config.toml
d_mlp = 2560
activation = "gelu"
parallel_block = false
lr_mult_o = 4.0
beta1 = 0.95
schedule = "wsd"
doc_mask = true
MLP neurons of a small language model. Each row is named by its layer, matrix (up: input weights; down: output weights) and neuron, and shows model dimensions 426-639. Each number is 128 + 24 x the weight over its row's rms, rounded and kept within 0 to 255. Numbers have three digits each.
A block is one neuron, or neurons of one layer that tend to fire together. Before each block is what it responds to, as a language model described it from the Wikipedia text at the highest values.

The last piece of a number, name or phrase that repeats an earlier entry, mostly in tables and lists, e.g. 65.0, Camp Parks, Fullmetal Alchemist.
L3.up398:121164134106110110128134130118099147122126158166143102092098145077158134114116154144147131141122146142095119130109115122118160111096140148181196126149130129073149092128139162112111125149129121124121169122153108163090121128143156133114153133144144126152108174130139150094116154163176172126109130170135115116107128134146149145107153128105114137112129124120121148132174112159125139126157129063129111075106120148185125128145168138105139114132108148142150139086161078132114103126110144133092134144124107148169133152116097135095130103115156105175127146100129131091106169141140136108128137107131143133131109165123152104152190120110142105167128079110
L3.down398:155155091157108142115089161127133123143121109126124144139175115154111128112163122123118111159096127148119162147087093140132151136153123126134143134125152145129095131124114079124092142112133085085155104122139154134112129153138099140149132143146118115116135112094101183126128135113160135122187137104122098110140109138101119106178098137116149134141115146142133107106119094125167167135144149141134138132129113141098103177095114110132127128138129149134051123107163166128122101113155102086148167131140118143114149111136147120103113088097119133108158109128094133146089142172081154139146128138120159067138152137139102101143143128124109085100109180114

Last token of a cell in pipe-delimited wiki tables, just before the next |, such as final digits, closing parentheses or quotes (210.0, 2003, (10)).
L5.up1405:141090151124117088145155160094141166113124162143117119153132090126162135100124180128099098115145154145144130135143136146120125149146127161157119149114132100131133078162074121130124113117162154085156140149143102133137144102123111111104129107150143152131165072132097151154158096153125112111152139146122120126122092113152103151092156128132135099105097110144129167138159123100088123160112135133162082119127114111145118163096129129103113110102132138139133095111075110157158153114132139096094131179124145148123157115128142126134146135156122111107094134080122095120128177128097119104164126100146149112130125110078124116118133185074176160144115138135
L5.down1405:146116075103132137106150109133106100128121153156099150124166134122125105114101125140083112140094112150106133178126108172139129093128103171151118137111113147168078120134156134147149152146142109145094158130147119154118155114162087125116134096107119154148110139094035131111177137166117137156138123141101132126108140110121175125086113175153156143144140125114112161153129117129135111148138113163142087110191104141101113153161106120192130124098140159174169153119120101146137101143146151127085126128127109162169079126158138116128126133136095123125124124135143105157131138101129103128127099129117166140107130087106117159126111098124094136104157089101
L5.up1803:117138123141133115079145128165147118132186115128130159126058127141172150141098126139165143134158124149144156120148087138112161155073135099160107115098130156123124155130123156109155119126176100126125121129114103132135146156132129128124144153160098102157127127103135082121149122118121130117111102095136182108125176106086111146136118128086129092120157125148150106118132145136109139140095132107117157135113102173118125156129094165134114151126109172151106110077106132118154153120138145123094149150128146122113141137125136141123145131143080118159157117128157107087109107138141119118124119099128151154136100162156134139099158132147117085098105063096
L5.down1803:122124107154149089103124127090116174170151120157086052120124115141119108108112128138123151075129120142135136166124154121128072141105134100131115130156166146132133124148087109115123157146125147143150161144129189174112154154118125126119107115121121152101125159148105156172122113144101135147128179143101093117076131128138105126117110130138131126103147143173155157138123107144125141120168112109132142151124146125089124156134169125122153153109117135123098156142126113137146106122092144113111108133128091132152130116165068121119136111111127117091110142091145134160115136104160165114139160153128086109114118161138114115116108151135147170156189138126
L5.up2172:194117113127119161118163114162144166154147148149152124105153143140116107125141144143158134129187103112139124090163099176131131124137157138173123117118145102125140106164095161143156132164148202155172101144121163131119098165160122126102142126118081132134136093205122143157140093136145102159142127136143124095131119104095116092106113117084117122124122119132127136149147149151112074110143116122152143122099106139114124104165090121145143114121133130161150118128104092091095129134128130138119148125153154098126130112171131090119121137165080131114099135116152109118136120098145136149131137161108129144119145158125150139096152098133113131155128151154
L5.down2172:190152085106129148121091101105111147092133141129117121125132124140111150192122122118101155130123117142162155158151133207140118099144098134128113130165168157132097169150133148144125166176133107127123132132122094136100105131192137128112109133129100145126102077116129139149141098150097141128139114150128113101138224112151164145134125144144124161128147118145112130150145168106126149144120118152143132150165120099076094126161140096129164134111164077158191100074123140114095144118133158120152146136085127165127140085159146107132123122121119138140133048129111104152124152111142094144113150083127114124133095111139138116118105098155142112158099112101
L5.up2360:121116136147139124149110131136145178182096155147126073118142100147140156131157125100124104147182140110140127110160140141090156107123120127128151137129140124092116118139141146101114106159128128080180121106167114151109110111133151113123079128164112121164142170125091141149142132170130123136134147083124082112139159172144097142115131137090121094104142103124094109185179108117117132106161198155122157163087104118179150105156156131118135123148108129147143102123138113139144094123129146153119138128117123118162163133132120131165136123145143142140134141114124135112104166106122082113125145139136185150142153106125122132121140129172148127152127160154
L5.down2360:150132091134157143122119161133089185101124152100119106129173159142127140150148140123109104112131094143153167149157102183127143154125139095144112156133187117137101138134108141139094161151106149159103148132118099117124161158123151104094073094151121107130115146120130138149157099127119127126149106155094106083123122100125177150129091162141118122168133111144134153110117123122109138108137138149078181115138162084076157099141134108113145169089129099142163133098087167130155120150160144105115093126131099137163093097157113111087123165119127145133131082170098155140078134169152119178131150127080107159098078115100112138128108117124117106152100099086

Digits in the middle of multi-digit numbers, usually the one right after a thousands comma, in counts, money and sizes: 7,000, $50,000, 2500.
L5.up198:172125192091119176136097175159135139139123126134118130096148139072149144127136154180125158164076116127174123107151106126139180143146120077064121137154112122124116138129123099092111129119073183123115087165092095124158104102105099136139061074152170163136119137137107136131119146074149122149169144177135150120128130168103139133137145111139117110108092144100089160155114122147114125128098131082068128090123104109151141150157130164103161119109121152108151128115115095137121122141193095131125146138163131112113148084094126076155077159133094120157123104129146156141101141136147099118099145147116114127159124121114141150124114160142128162152103129119
L5.down198:140127142110116129143152075114142124113116085148138124152125128092150112141189176140127151132151116097128129110139130072140139119144088134122099112151124142151138140116120138134119117103129170130172130125110130108091140141111150132138119132125125194112165144188104121133135165096158103150129143115111125100145145143130123105150188162158140140117112110187109147130052124140137124142141144172105132097136124141162134150111086159110113134093086138129137152141113166152127096133131168106127164112135100107113137119103130117110151121145165124157112158099157119120112132118127132117125147115110140165085120171110186133102142143125130106144129127116
L5.up608:093150139137124132115123142134090116118133106108132116112137119137142130166149141151102169150103111114096128171154138123123105150143132114095149076161104157152127100123135158109169115128127149102160073166107135108131107135095132111119125120155122142128124100145157150130113138170131117124114141119121151109130163122142154150113126144192089158127091135122137099161132107139101134156115098104117132135145119126139115095137108140147138141151145162119118160141100125138152112105091181148125143105160145123141084112102125087135145152116137108115124142150131115150115060115096121171133156124100135110117135137107130159121102164147117075143135088141
L5.down608:141081142144157125126129114120140132123126118110149107137116122161127166164154125154138139114157102101100107134134122131102182109147153094115096149119105106110095149123070117120145109127166166135133111141131143129103127146120112117105115115164110117128124118153139042125119176161144167093144116104178156094122093161171109147135140147137154160146135146139130088150107172133140179154143132106058131115118147161147133133128103146122126124142192063108169112128127118137075170075102108091109117133142135171130089129131143097107143157097120143117071135114136186126123101162124146143114191149057098132155140126102144130127103165140164139157193139167
L5.up1338:135112163145108129178125150136111128145125138179120117126130099106129101100108167098123158112092113120132132082115100128118122095086110141138123126129098155131161171127174119099095137156140127122121130126122120132120169113102140101109152136173143159117109092156144147164125130174116121089145112141089125151135152155162154139137130143201126093139112156149095090117096142123124109187155137121143100074127145111170157129134112135128106112189121081116118113144131151115112108146128118108148117130187100096130100094134145088112120114156150123134147117136077137134107134142115137131112146114172114108165108144109152128147153141105136118142127110142
L5.down1338:143116102125167158121137149096127168109101105113111041088128131143145095120171116139142107120120107092122104101105139166151113162131148087120106124110099138148117132139124150131171076132097116108125099133112162107124078116098109166105143104122149134135083120101157164100127100138138115162101085148123164114136178115171118100147103100116134149098095145082117068145148164121146132186116161125117182126133117139148139123163175134124111151160167134083148129128138122206127148139127119097136134133117129136138155108154118170174133104123167130114132161109124139129084135121157135137168126142122106130113129154129119158147130124148142123138177153120
L5.up1428:143095129130156124147115107149116106134131099155135096105126165077123090130153063121109115130153084157119119153119151164145098137129131122127087141136123144134125116112134139125107116165125126110128165118131145151139101140115115114136081146134101133148086149184069132155073119138164151135176113131131160121140125155161095116148125131148075118148141146162138101132111151109103151110107130079141132136137167148112104104109129113099131134129147068092110120140105090138114074142111137094151139139132093140142126118162142155107105154135154147114134131125154185151074092131135141138101170158122120100071141140099142164176139171110101111110127110107
L5.down1428:115075133177107103128150146122133147146152147069124098096169123143123133126143167140145112135129117110142142145124110210135121099138155115102132114109107131111125143124108112120152154114095126101173121129113152148131138114092111144153104126131128117129097129131170140124105139149097147103140125058129108110073147144112109102149104146122179110106123115166132098133119150080127152129130109193136141128130121108123124121152161157157148133156131097103135115150133106100121140139156122159145078087135138128104109138117111148115099116109170116074121138150121173105109118150137125123175089127117132122142122161098150126135173159139132128123086132113

Markup tokens that end a structural line: the final pipe of a table row, the closing ==/=== of section headings, and |---|---| separator rows.
L3.up2129:120108141098141134100115094150129129152101082151116138157107133137138125162135191128090129144115131113100100110138116143140100141127116108122104131118166123117096152121111143127120146056166129134133080143130146142142147138112118135120130075156155148116108162097121082115131122156161130155110143139090136128111149098146136133149109146116158100087092081175131137110133115099115130138153165121127136176135101137189172108100096185146133122095085134113148163151131100095147129125113192129143136122153111135111110167121136115112108115113106119168121115124135102153166147155107102081130124144151113129110139123095122113129170140115186194113126081137
L3.down2129:094129092134187096129172147150113096120101110143075147149107101111141086139133088118104172099073111153166121147134124125104114112098145172105126134187170138110152152110150140124095131126159109109155079138154155128157144149139119142087142093117104162136111137144148109158191135123137093168145100149160147065153129075097119129111113101151135119112105129147154141102128095115110151118137106154116135125112100107169125123060103126090097099091095132105138127119142126098133093146093098167160139150182155154144123135103087164160153098132099131097132175130110098142132157152099103083157135122127129119106144131108157122133137095108126091111088107180

Pipe cells, separator rows and opening parentheses that follow numbers in stats and data tables, e.g. "56.0 (13.3) |", "65.4 m (", "|---|---|".
L5.up517:128164127134175155117113129169133146092137080135149153070173133113122097154135134147126163136164171105148143108139105112156133147080120147115130164110128134054109139129138098100124141150114112138118094115171134112122160124137112158152063124112165132071124113134131137146159132102110138107127149132154145133122109161126125129124115117155129080038153144116159117067152134091140130109134141113176130117147125188086107138116145113145126124109125120164086158158166090124151163142125114163123161176123096106117155125137110120171129144120110138166126136127123120146143117113110107168147097081126116161145145096125155103057096137116163154140138163135
L5.down517:128127125111081120099098145171139102089111131115116136124131092109143147156142163124148185124095116143122132126108146135138104138137135157138125133138173119118181122138116130110122136100152125156139101111108136159097162124100149133109074108140149114143112102108090131178166115091107074142142127150164151152137126106160117111125109122119133154163137124116155096107155127098173119131146167103108137153108140118107152143133116150149163158137101139127132104128113121162104069133126121145152145109104133134109129099094115159100128162090130091120148116130147117115073138131140099111119112110144123165141069170117127092148173165191147129116137148150
L5.up568:146149113167143125114159128069161113141137119071116133097114147158151141134133170143145160132156141124161142124139115134099116106113119096108116101107134166127113152123121141116158128128115115132124122097152143099118182156169136106132078143137139107139103096127169131178129150133123098089121149112098133140128130076122150174111157058085124109102134136123162137112106135173159135142140154096138123063097116114152102136166107135143154165108104108187086185173138143124153113128143138136109107084123133065120098125110154169100125119151145088129125162117157077120125119124112095135113150174107110124121148105123160076157127155108124167099123129148
L5.down568:119140134156116126130090168105132126125125114127098154138143113127125150099151131106169120157136112156124106139121138091128087181163134154134172097161092134104141084115159118160171128096145121122131121128120166131131131096119138163108084086086085077128132138131125149138152114110127087096168129122105094101144124092155065163152119135126095132145095114086148076137140097161130144128118140094120093115148176114145157089123126109123113127116130211162170145167139148135128119174145177107156112152114127107112133176121112116146113135101135118135139124137122165100126151150136107150144138106149127110109142123137126162037108117109111128133053107121
L5.up1754:125135105115114138130112149168155114137143159139166138101113118152124103126129165124144099128109142106086088130123094115091122149086158141153126156133112144173157134124138112100141116153105106111106106150166113134157125117104107153158114156131179128107119076113181150104123133114115098132156132126132123126139113159087119141094132108153115122115122126092162155090107121151117141120129119108141117135125123117091135115112126144131109092083126160149133130108112104113143161095132147134115133081137164149127200140131087120148109140094117114144162130072166131111114130138114116138161106134162158087087139103159126145129123107085133200148122194166
L5.down1754:095137121135124113119160115127128135094082139097129138162132184117143147155108112133111186134103121137125110137132135154169145125178168111102099114122169159141144144139122108153136135145143145164122127158100163168096137131131111149103092129099160140157117114136111138089116115116164110144118122092127146120134167139153124090168138112118090126126147082117172112091101168118126107179119113126114168169131115126136127110158063114132136160163129133124113114146109138129127117109110129086107123149124151123154137127161163146147127135164117109135146124136075169100174117103144130156113182145124089179120138072137139139127171178160100116181074134174
L5.up2038:104117144130180102088125131140131127095137110132104109128098117148105081145119145137159152126118128132123142103135163111087110143103133082145141113187095141105146123144104126115172122083135115134147095143112107150126159095101101112118140111141097076087121102139196127131133144160138124129127080078105135161093089123127130099151110125149170137135132168155120145103087083137125150143128133120103133110130151127111115125133105149143107103130110128114142152212118139120102132134144110129121067101130138110107136121143158166109122164125132148114104103134117151115172130139083117128130133152190098127092113111139102134097161143093106145084121150110
L5.down2038:131159121142110147148106082145143122148128124095142127170129125098127133141090119114070146134149098113109069110114122116133114163152124095167132113115115143146133094141120189105100154167113137070133143121190131142138148106106110144177102090129156145163152112127122148130122126148153127124132109132120183093164113123088103095126125096096139112109123143103135113106142131164100116095108126091099107145083107125094154133133132099089136092134096097119144130186143140133141140110088154127126129123122107145125135134163136117077099182120154088124136139127110104105111163148120119134110145122118139147097144113151133155139128139120142133174082094132

Leading digit token of a number split digit by digit, mostly the 2 in 20xx years and the 0 after a thousands comma (10,000).
L3.up1938:117125159119076104129182119153128135132121157156125120140108101101157138132163106098118147121134110151100133123084134081159120158161147097110166097136141148129112091152137127113190142144127136147103112123148117144138074158117142123135152120096130133091107126149123151108109111120120127133122129150135133104150150135169106141099115120130116122093137142111094113176122094112091130211128177094128117122163077143122114127140108126147138160141129118104131179123131110113132112119115179136082120168152107141126099187117159107148176172135156145141135116138090145151112101108114114149101172141143168103129124118101130105181095122167179081134189161123
L3.down1938:089111150146121161138136135148106155142123144108122131084106103108166155116084131157120169159160083127120139174138157113144112121099122106081146113150097137094093126111131068130129124099164109126129148126093131127161140096125121145118168139115177147130179130155148088121110157129172172138131175148168124133122177112136183136120124153143148119141084127162142110127146139118139167164124135145163103130132125118175105152121082146146145122160130109124162102108117107118119120112108125165106133103133113160148143130116155137116122141125077102114105106110103115155119106130122149121138138152077129145136104156095128123129069184177108160149123124182

Digit tokens, mostly zeros, inside large numbers after a thousands comma counting people or things, e.g. 60,000 soldiers, 10,000 bands; occasionally number words like five.
L2.up287:164125162147131149092089122163154123104141143154184123150138122143083169140112122117159110175127114158156135070175070119127119162104154143114131131112124164144150153128123099098149146098119122143058116152167132112185058141148132152183091100158114094139101144135122113114101117145142144122104128135087140118132137122137112137122121086125107139162057112161097121110141115137107118101105119109091123127111110101116159115115066123145167140138164122111127134080122118108133166153106126153168125121170172143153127133143092142102085148126115135143120128095131181130121116115141133141158135105168130122142140090123134135135153130132105126140151158109
L2.down287:101087135117139148157172177142143132164137108126118146157166146101153137145135156112081115113139098099084135128086130139132158095130133114139155151117125135147132110106137132158096131137120135152162102102118147116134126119171151129103108169103121144151207151141167126169113090127110160166091138143140175127129125152176179077068129150100113125114148125137132090114150119133150161121122128133159114137124135155151119153121135131142132127124141106120140102149134124137125162090130164156130170096130122141138135097143087104110116082117128126106052103115107136122119105123134135119109098143101145063122086114144110104123114075124145136129133077150
L2.up1310:095118126152144123091108111078121120123080115100144091120122160143162158131103118140100148170132091145130150130194099179123141141142123070148172164106122130138116150166126143103110107130071149116081169111133125107148086120119152166150103126146135110136122074092131168114114131128089099141130157125161100168108131097130169151073132114123147148144151152136159127127120116079119171148125126144114130116133120113148120142170124120159138103083140125129148144104170163110092125123123124132123141092135126111142106120105166138067130146189128135113125109083150108180122124143157098112098120161130151173127144151102107146103120153183147152155167116140
L2.down1310:105126130139128123134126108107108104147164111096110163116108156152128134053135125131114131090166145139128137145159126165094127121124122181134145110159100111093148131128143163105143073158134159108146137159121134113129144110118174173128118111099132161104124121110112109176142113094096143118127075121104142127077166135125132150097139086124100115105140113144111160160129138070108112149133136185160177124150158141084128152093126131087130110121138102091137105142146094111132076144150126159148119112140109096141151113117105150114131124179108132134145094119116092125132116210147135141132094121178147122117126109109142098114126130108128134136127125126
L2.up1857:127116133133086174152142080092151158100157152122151124143072115169117125125119139175097103128130146130117146128140081102120111102157152108130128134131085171116157131117129162128157146123095132123104137096091118147128097103094139177149112154114115130129094118133129116152127111111166081119146113133127120136086142126169106137117104112141151099115077082093108139117138139124088152098134124121157110146136150121150090152135144130152101129127106110106140139157133098079114138175103119152178112114140127176148153073132138115143158156103141134132122136151165118097141110099137114103140129125118113124177128115139129184134141144092150154145156145082
L2.down1857:125117168131125103087141142137108143155138132093160137140123144099137087108112152099128102119114088136151161103139132177131167078093124144109159141135131120123163112115138145182108119137146123129149136099144141153153117160091174122126118091129122118159112069161140135101122134122118098141135141134136167142143162130106130128091119102115102097106094179142129113131108164115086148090111108135153150115138109121117117092146148181103133135150139126144130116113131129096115154172134168163113126131091113116100119103140123111123126162135154139118125156157107180134134135139115126135141155105082131144073109127099138134116151108129152164161159134090
L2.up2007:136150126129153122132193125087120118154129124121101123178114094164140167151093121154126155128143155152131139095133147150105118114155127161130174090121097139124153161113173121087161135121106145169125142122173119139163142089114112114155091100081115101110092107142139104132129136119093160103157151128175096147139128136132091167118144132147072136091167083127136098083146141145120175155117117153107151113112137095112139081156173110118097155105140084077108160148120125134119113162147103097132068147122124163137160187122186090141157142119171121113074144097111111151141112169135105135074140131146126161123154131101094124129088125128098114119216136116
L2.down2007:134094148158113103122132119134150097126097103118106115129141161140138119155146131126129074115062125114141153129115161173116128122137176161086133150097143089107167143132166128139146080128131112157123136104111108148176103119158135113128130101114128135106111130115133128146128161106115128112109201151118129125134129127118166131138154098127119094135110128150142070149150129137102134116156096103100135117143115143164126097106090141079135129146150098180128159101138123115130143152126078133094144133170155148089151141139123100136114096126152144160102137106164150138114139127097174121176071133137133143135101120121175067147107139137133113106177139171

Closing parentheses, occasionally quotes or braces, ending a parenthetical after a name or term, e.g. (BEL), (incumbent), (2008 film), often in tables or titles.
L2.up734:087152143091139125131110141106130104142095119131106104156095136177068133123103120134115119132117122128089128101164145110135120115139126172078122111166146121105153104143138123120151131116117116102197143105142157138125145135126095143132127138110141107136143126120123142085097148116141104123101099137135159140096113136146141106116081119168092089120095131143159104125105142098128176114121074130123127159132157127116116108191146114120128096147143164128105114126105094145150146159104091151086145110123120178174111126148120125084128151165116155123125113104115108130135121133137131137154109123146144121111147114144122171090156123152115129142138162106
L2.down734:133080096142144133138163138128110154118148140164141104146153146116114171143175126151147113123115146100126131120119148153197090131134130175118152106158159116154131113141138140129143121166109140125125137123101138122171086116111127101157141101097153130140106122144056113099091131105143124098130087131116130141111119143131124084113134110087143110109110150091139109147121156089126094107157121159134091141050135107126121084133151134127141139135135116090113144143130120104119134174096097100135134159161163141115128155138160142146136122097141144115184101156094161118148104130116130169091166106117118142105187151103152137157123145131122109138125175165
L2.up1644:119121090119160112108089163138099132110100103119134134158152156100119146129136075156165136124132089103092125110120140101126115108181111154105086140130160176135166143128152123116157131127123109156133143111152117112086112143125099067124116112108127105077141088140121133068089112150109140143083157125148109134162108116102124093137139116131107077107148154140153131113101168178122119124119148127116157121101132086154150146122142125148137113148106105117134154135136087141118133156123150119153141120149149139142127115122141175128141135166122186117112113165131139129161098111116105135150134120125122149136123122162141171115151150150128108095151148162
L2.down1644:058133116134117160138136103125127100074137135120144147126137190129130130127140160176134125141133120096135150130088130111099121150140133142140108093138161134107103139109143156109100090105127128081154150141124114115143092128115106150128126139107138162150145128137131099116125131104093183143087101108160160147127135108118151137110131115120130129197106112067162122116118138123103089102160183156168153141167111070118124152092071143123132085093142113129099139134164109124136128138135132116123144140170141166132127156127080185136136145124140121129103124133106149127126131095094155134131160125135145101075139130112099165094127081140152095124139128142
L2.up1966:137142135111106116152138162144151129130156103119131142096092174136136122103170100126105105164093114111105162090095120158168137140124102135098127096115108108167141120159141146103136114126147153105185118083130102117156113137155140116119117142123155149158150095152160126080096131127081140128135095113105153129130099154202118152117120113106135093138127128081182108161149131167128153108122128154131144125175164146099122139138088128142137138142116109105105159141135117145176165127125112073117145144143137142174112131144099146104097182124088167115132165107114146085123137162105151124102096096164088140153185120115121119147083100170127119134108157139
L2.down1966:188123134117117106121131138119118134124129140132161169071157113143115141099115096107115067094119131141152121113134137130100130139149130132128104140097112108116140147108127122156173153086147100108125154116106142126119153078123135086110110122113150124104127131147143105108152159134157155110094083145138149139139116139159110103148126116096147161180145118129167109104143152134150172133157164137151137135076096098113130104148117141121169112121145106136086111170128146092096122145130142086083122109076120139114099105095116156155148136154090117111123107116111110142149103113129125154126089153100095129169145113117117139144111147146134098145114096125
L2.up2239:093123137130095133109120145183128095136131171181132095118131125081091160145119138120118119165136145106126141115130084080150152147103091119122139159117100129128134117141102099104152125131161101175183155158117156135119136120118132103138098130152139121112120142103114102142107163128120148101148088158100124147132090143145078092130183182146136067140117122130183109176162093130149152100094105150154105095146102110090112174150147111121168121120131133144140120114100121133118131158118129137092110145134089152134149159131140148157147101169099139111154106159111108100110101090142107128101100115084129149153152133157092103133135084146125070101090130156
L2.down2239:100163136124161104105142153070141136102098139146122144105175133130152100151149081112128110102175136143076122095166138130100076144179164131096149059108175125168070146130163158107145122136145116165100138161115122145134119121103107089091089139093127157096115112136093111097128149106155112093153111102166187129170121117118137171148131106062122159142134104138174160172166121103140149099178135124127153132088130140124138129154119141157142157129124131141044146151149153116074136131105147137139096162106124154145169140142096117153148148122113117115127166142150134163138138169126152124168120119130122138127116159123128150111151121105151122143060128113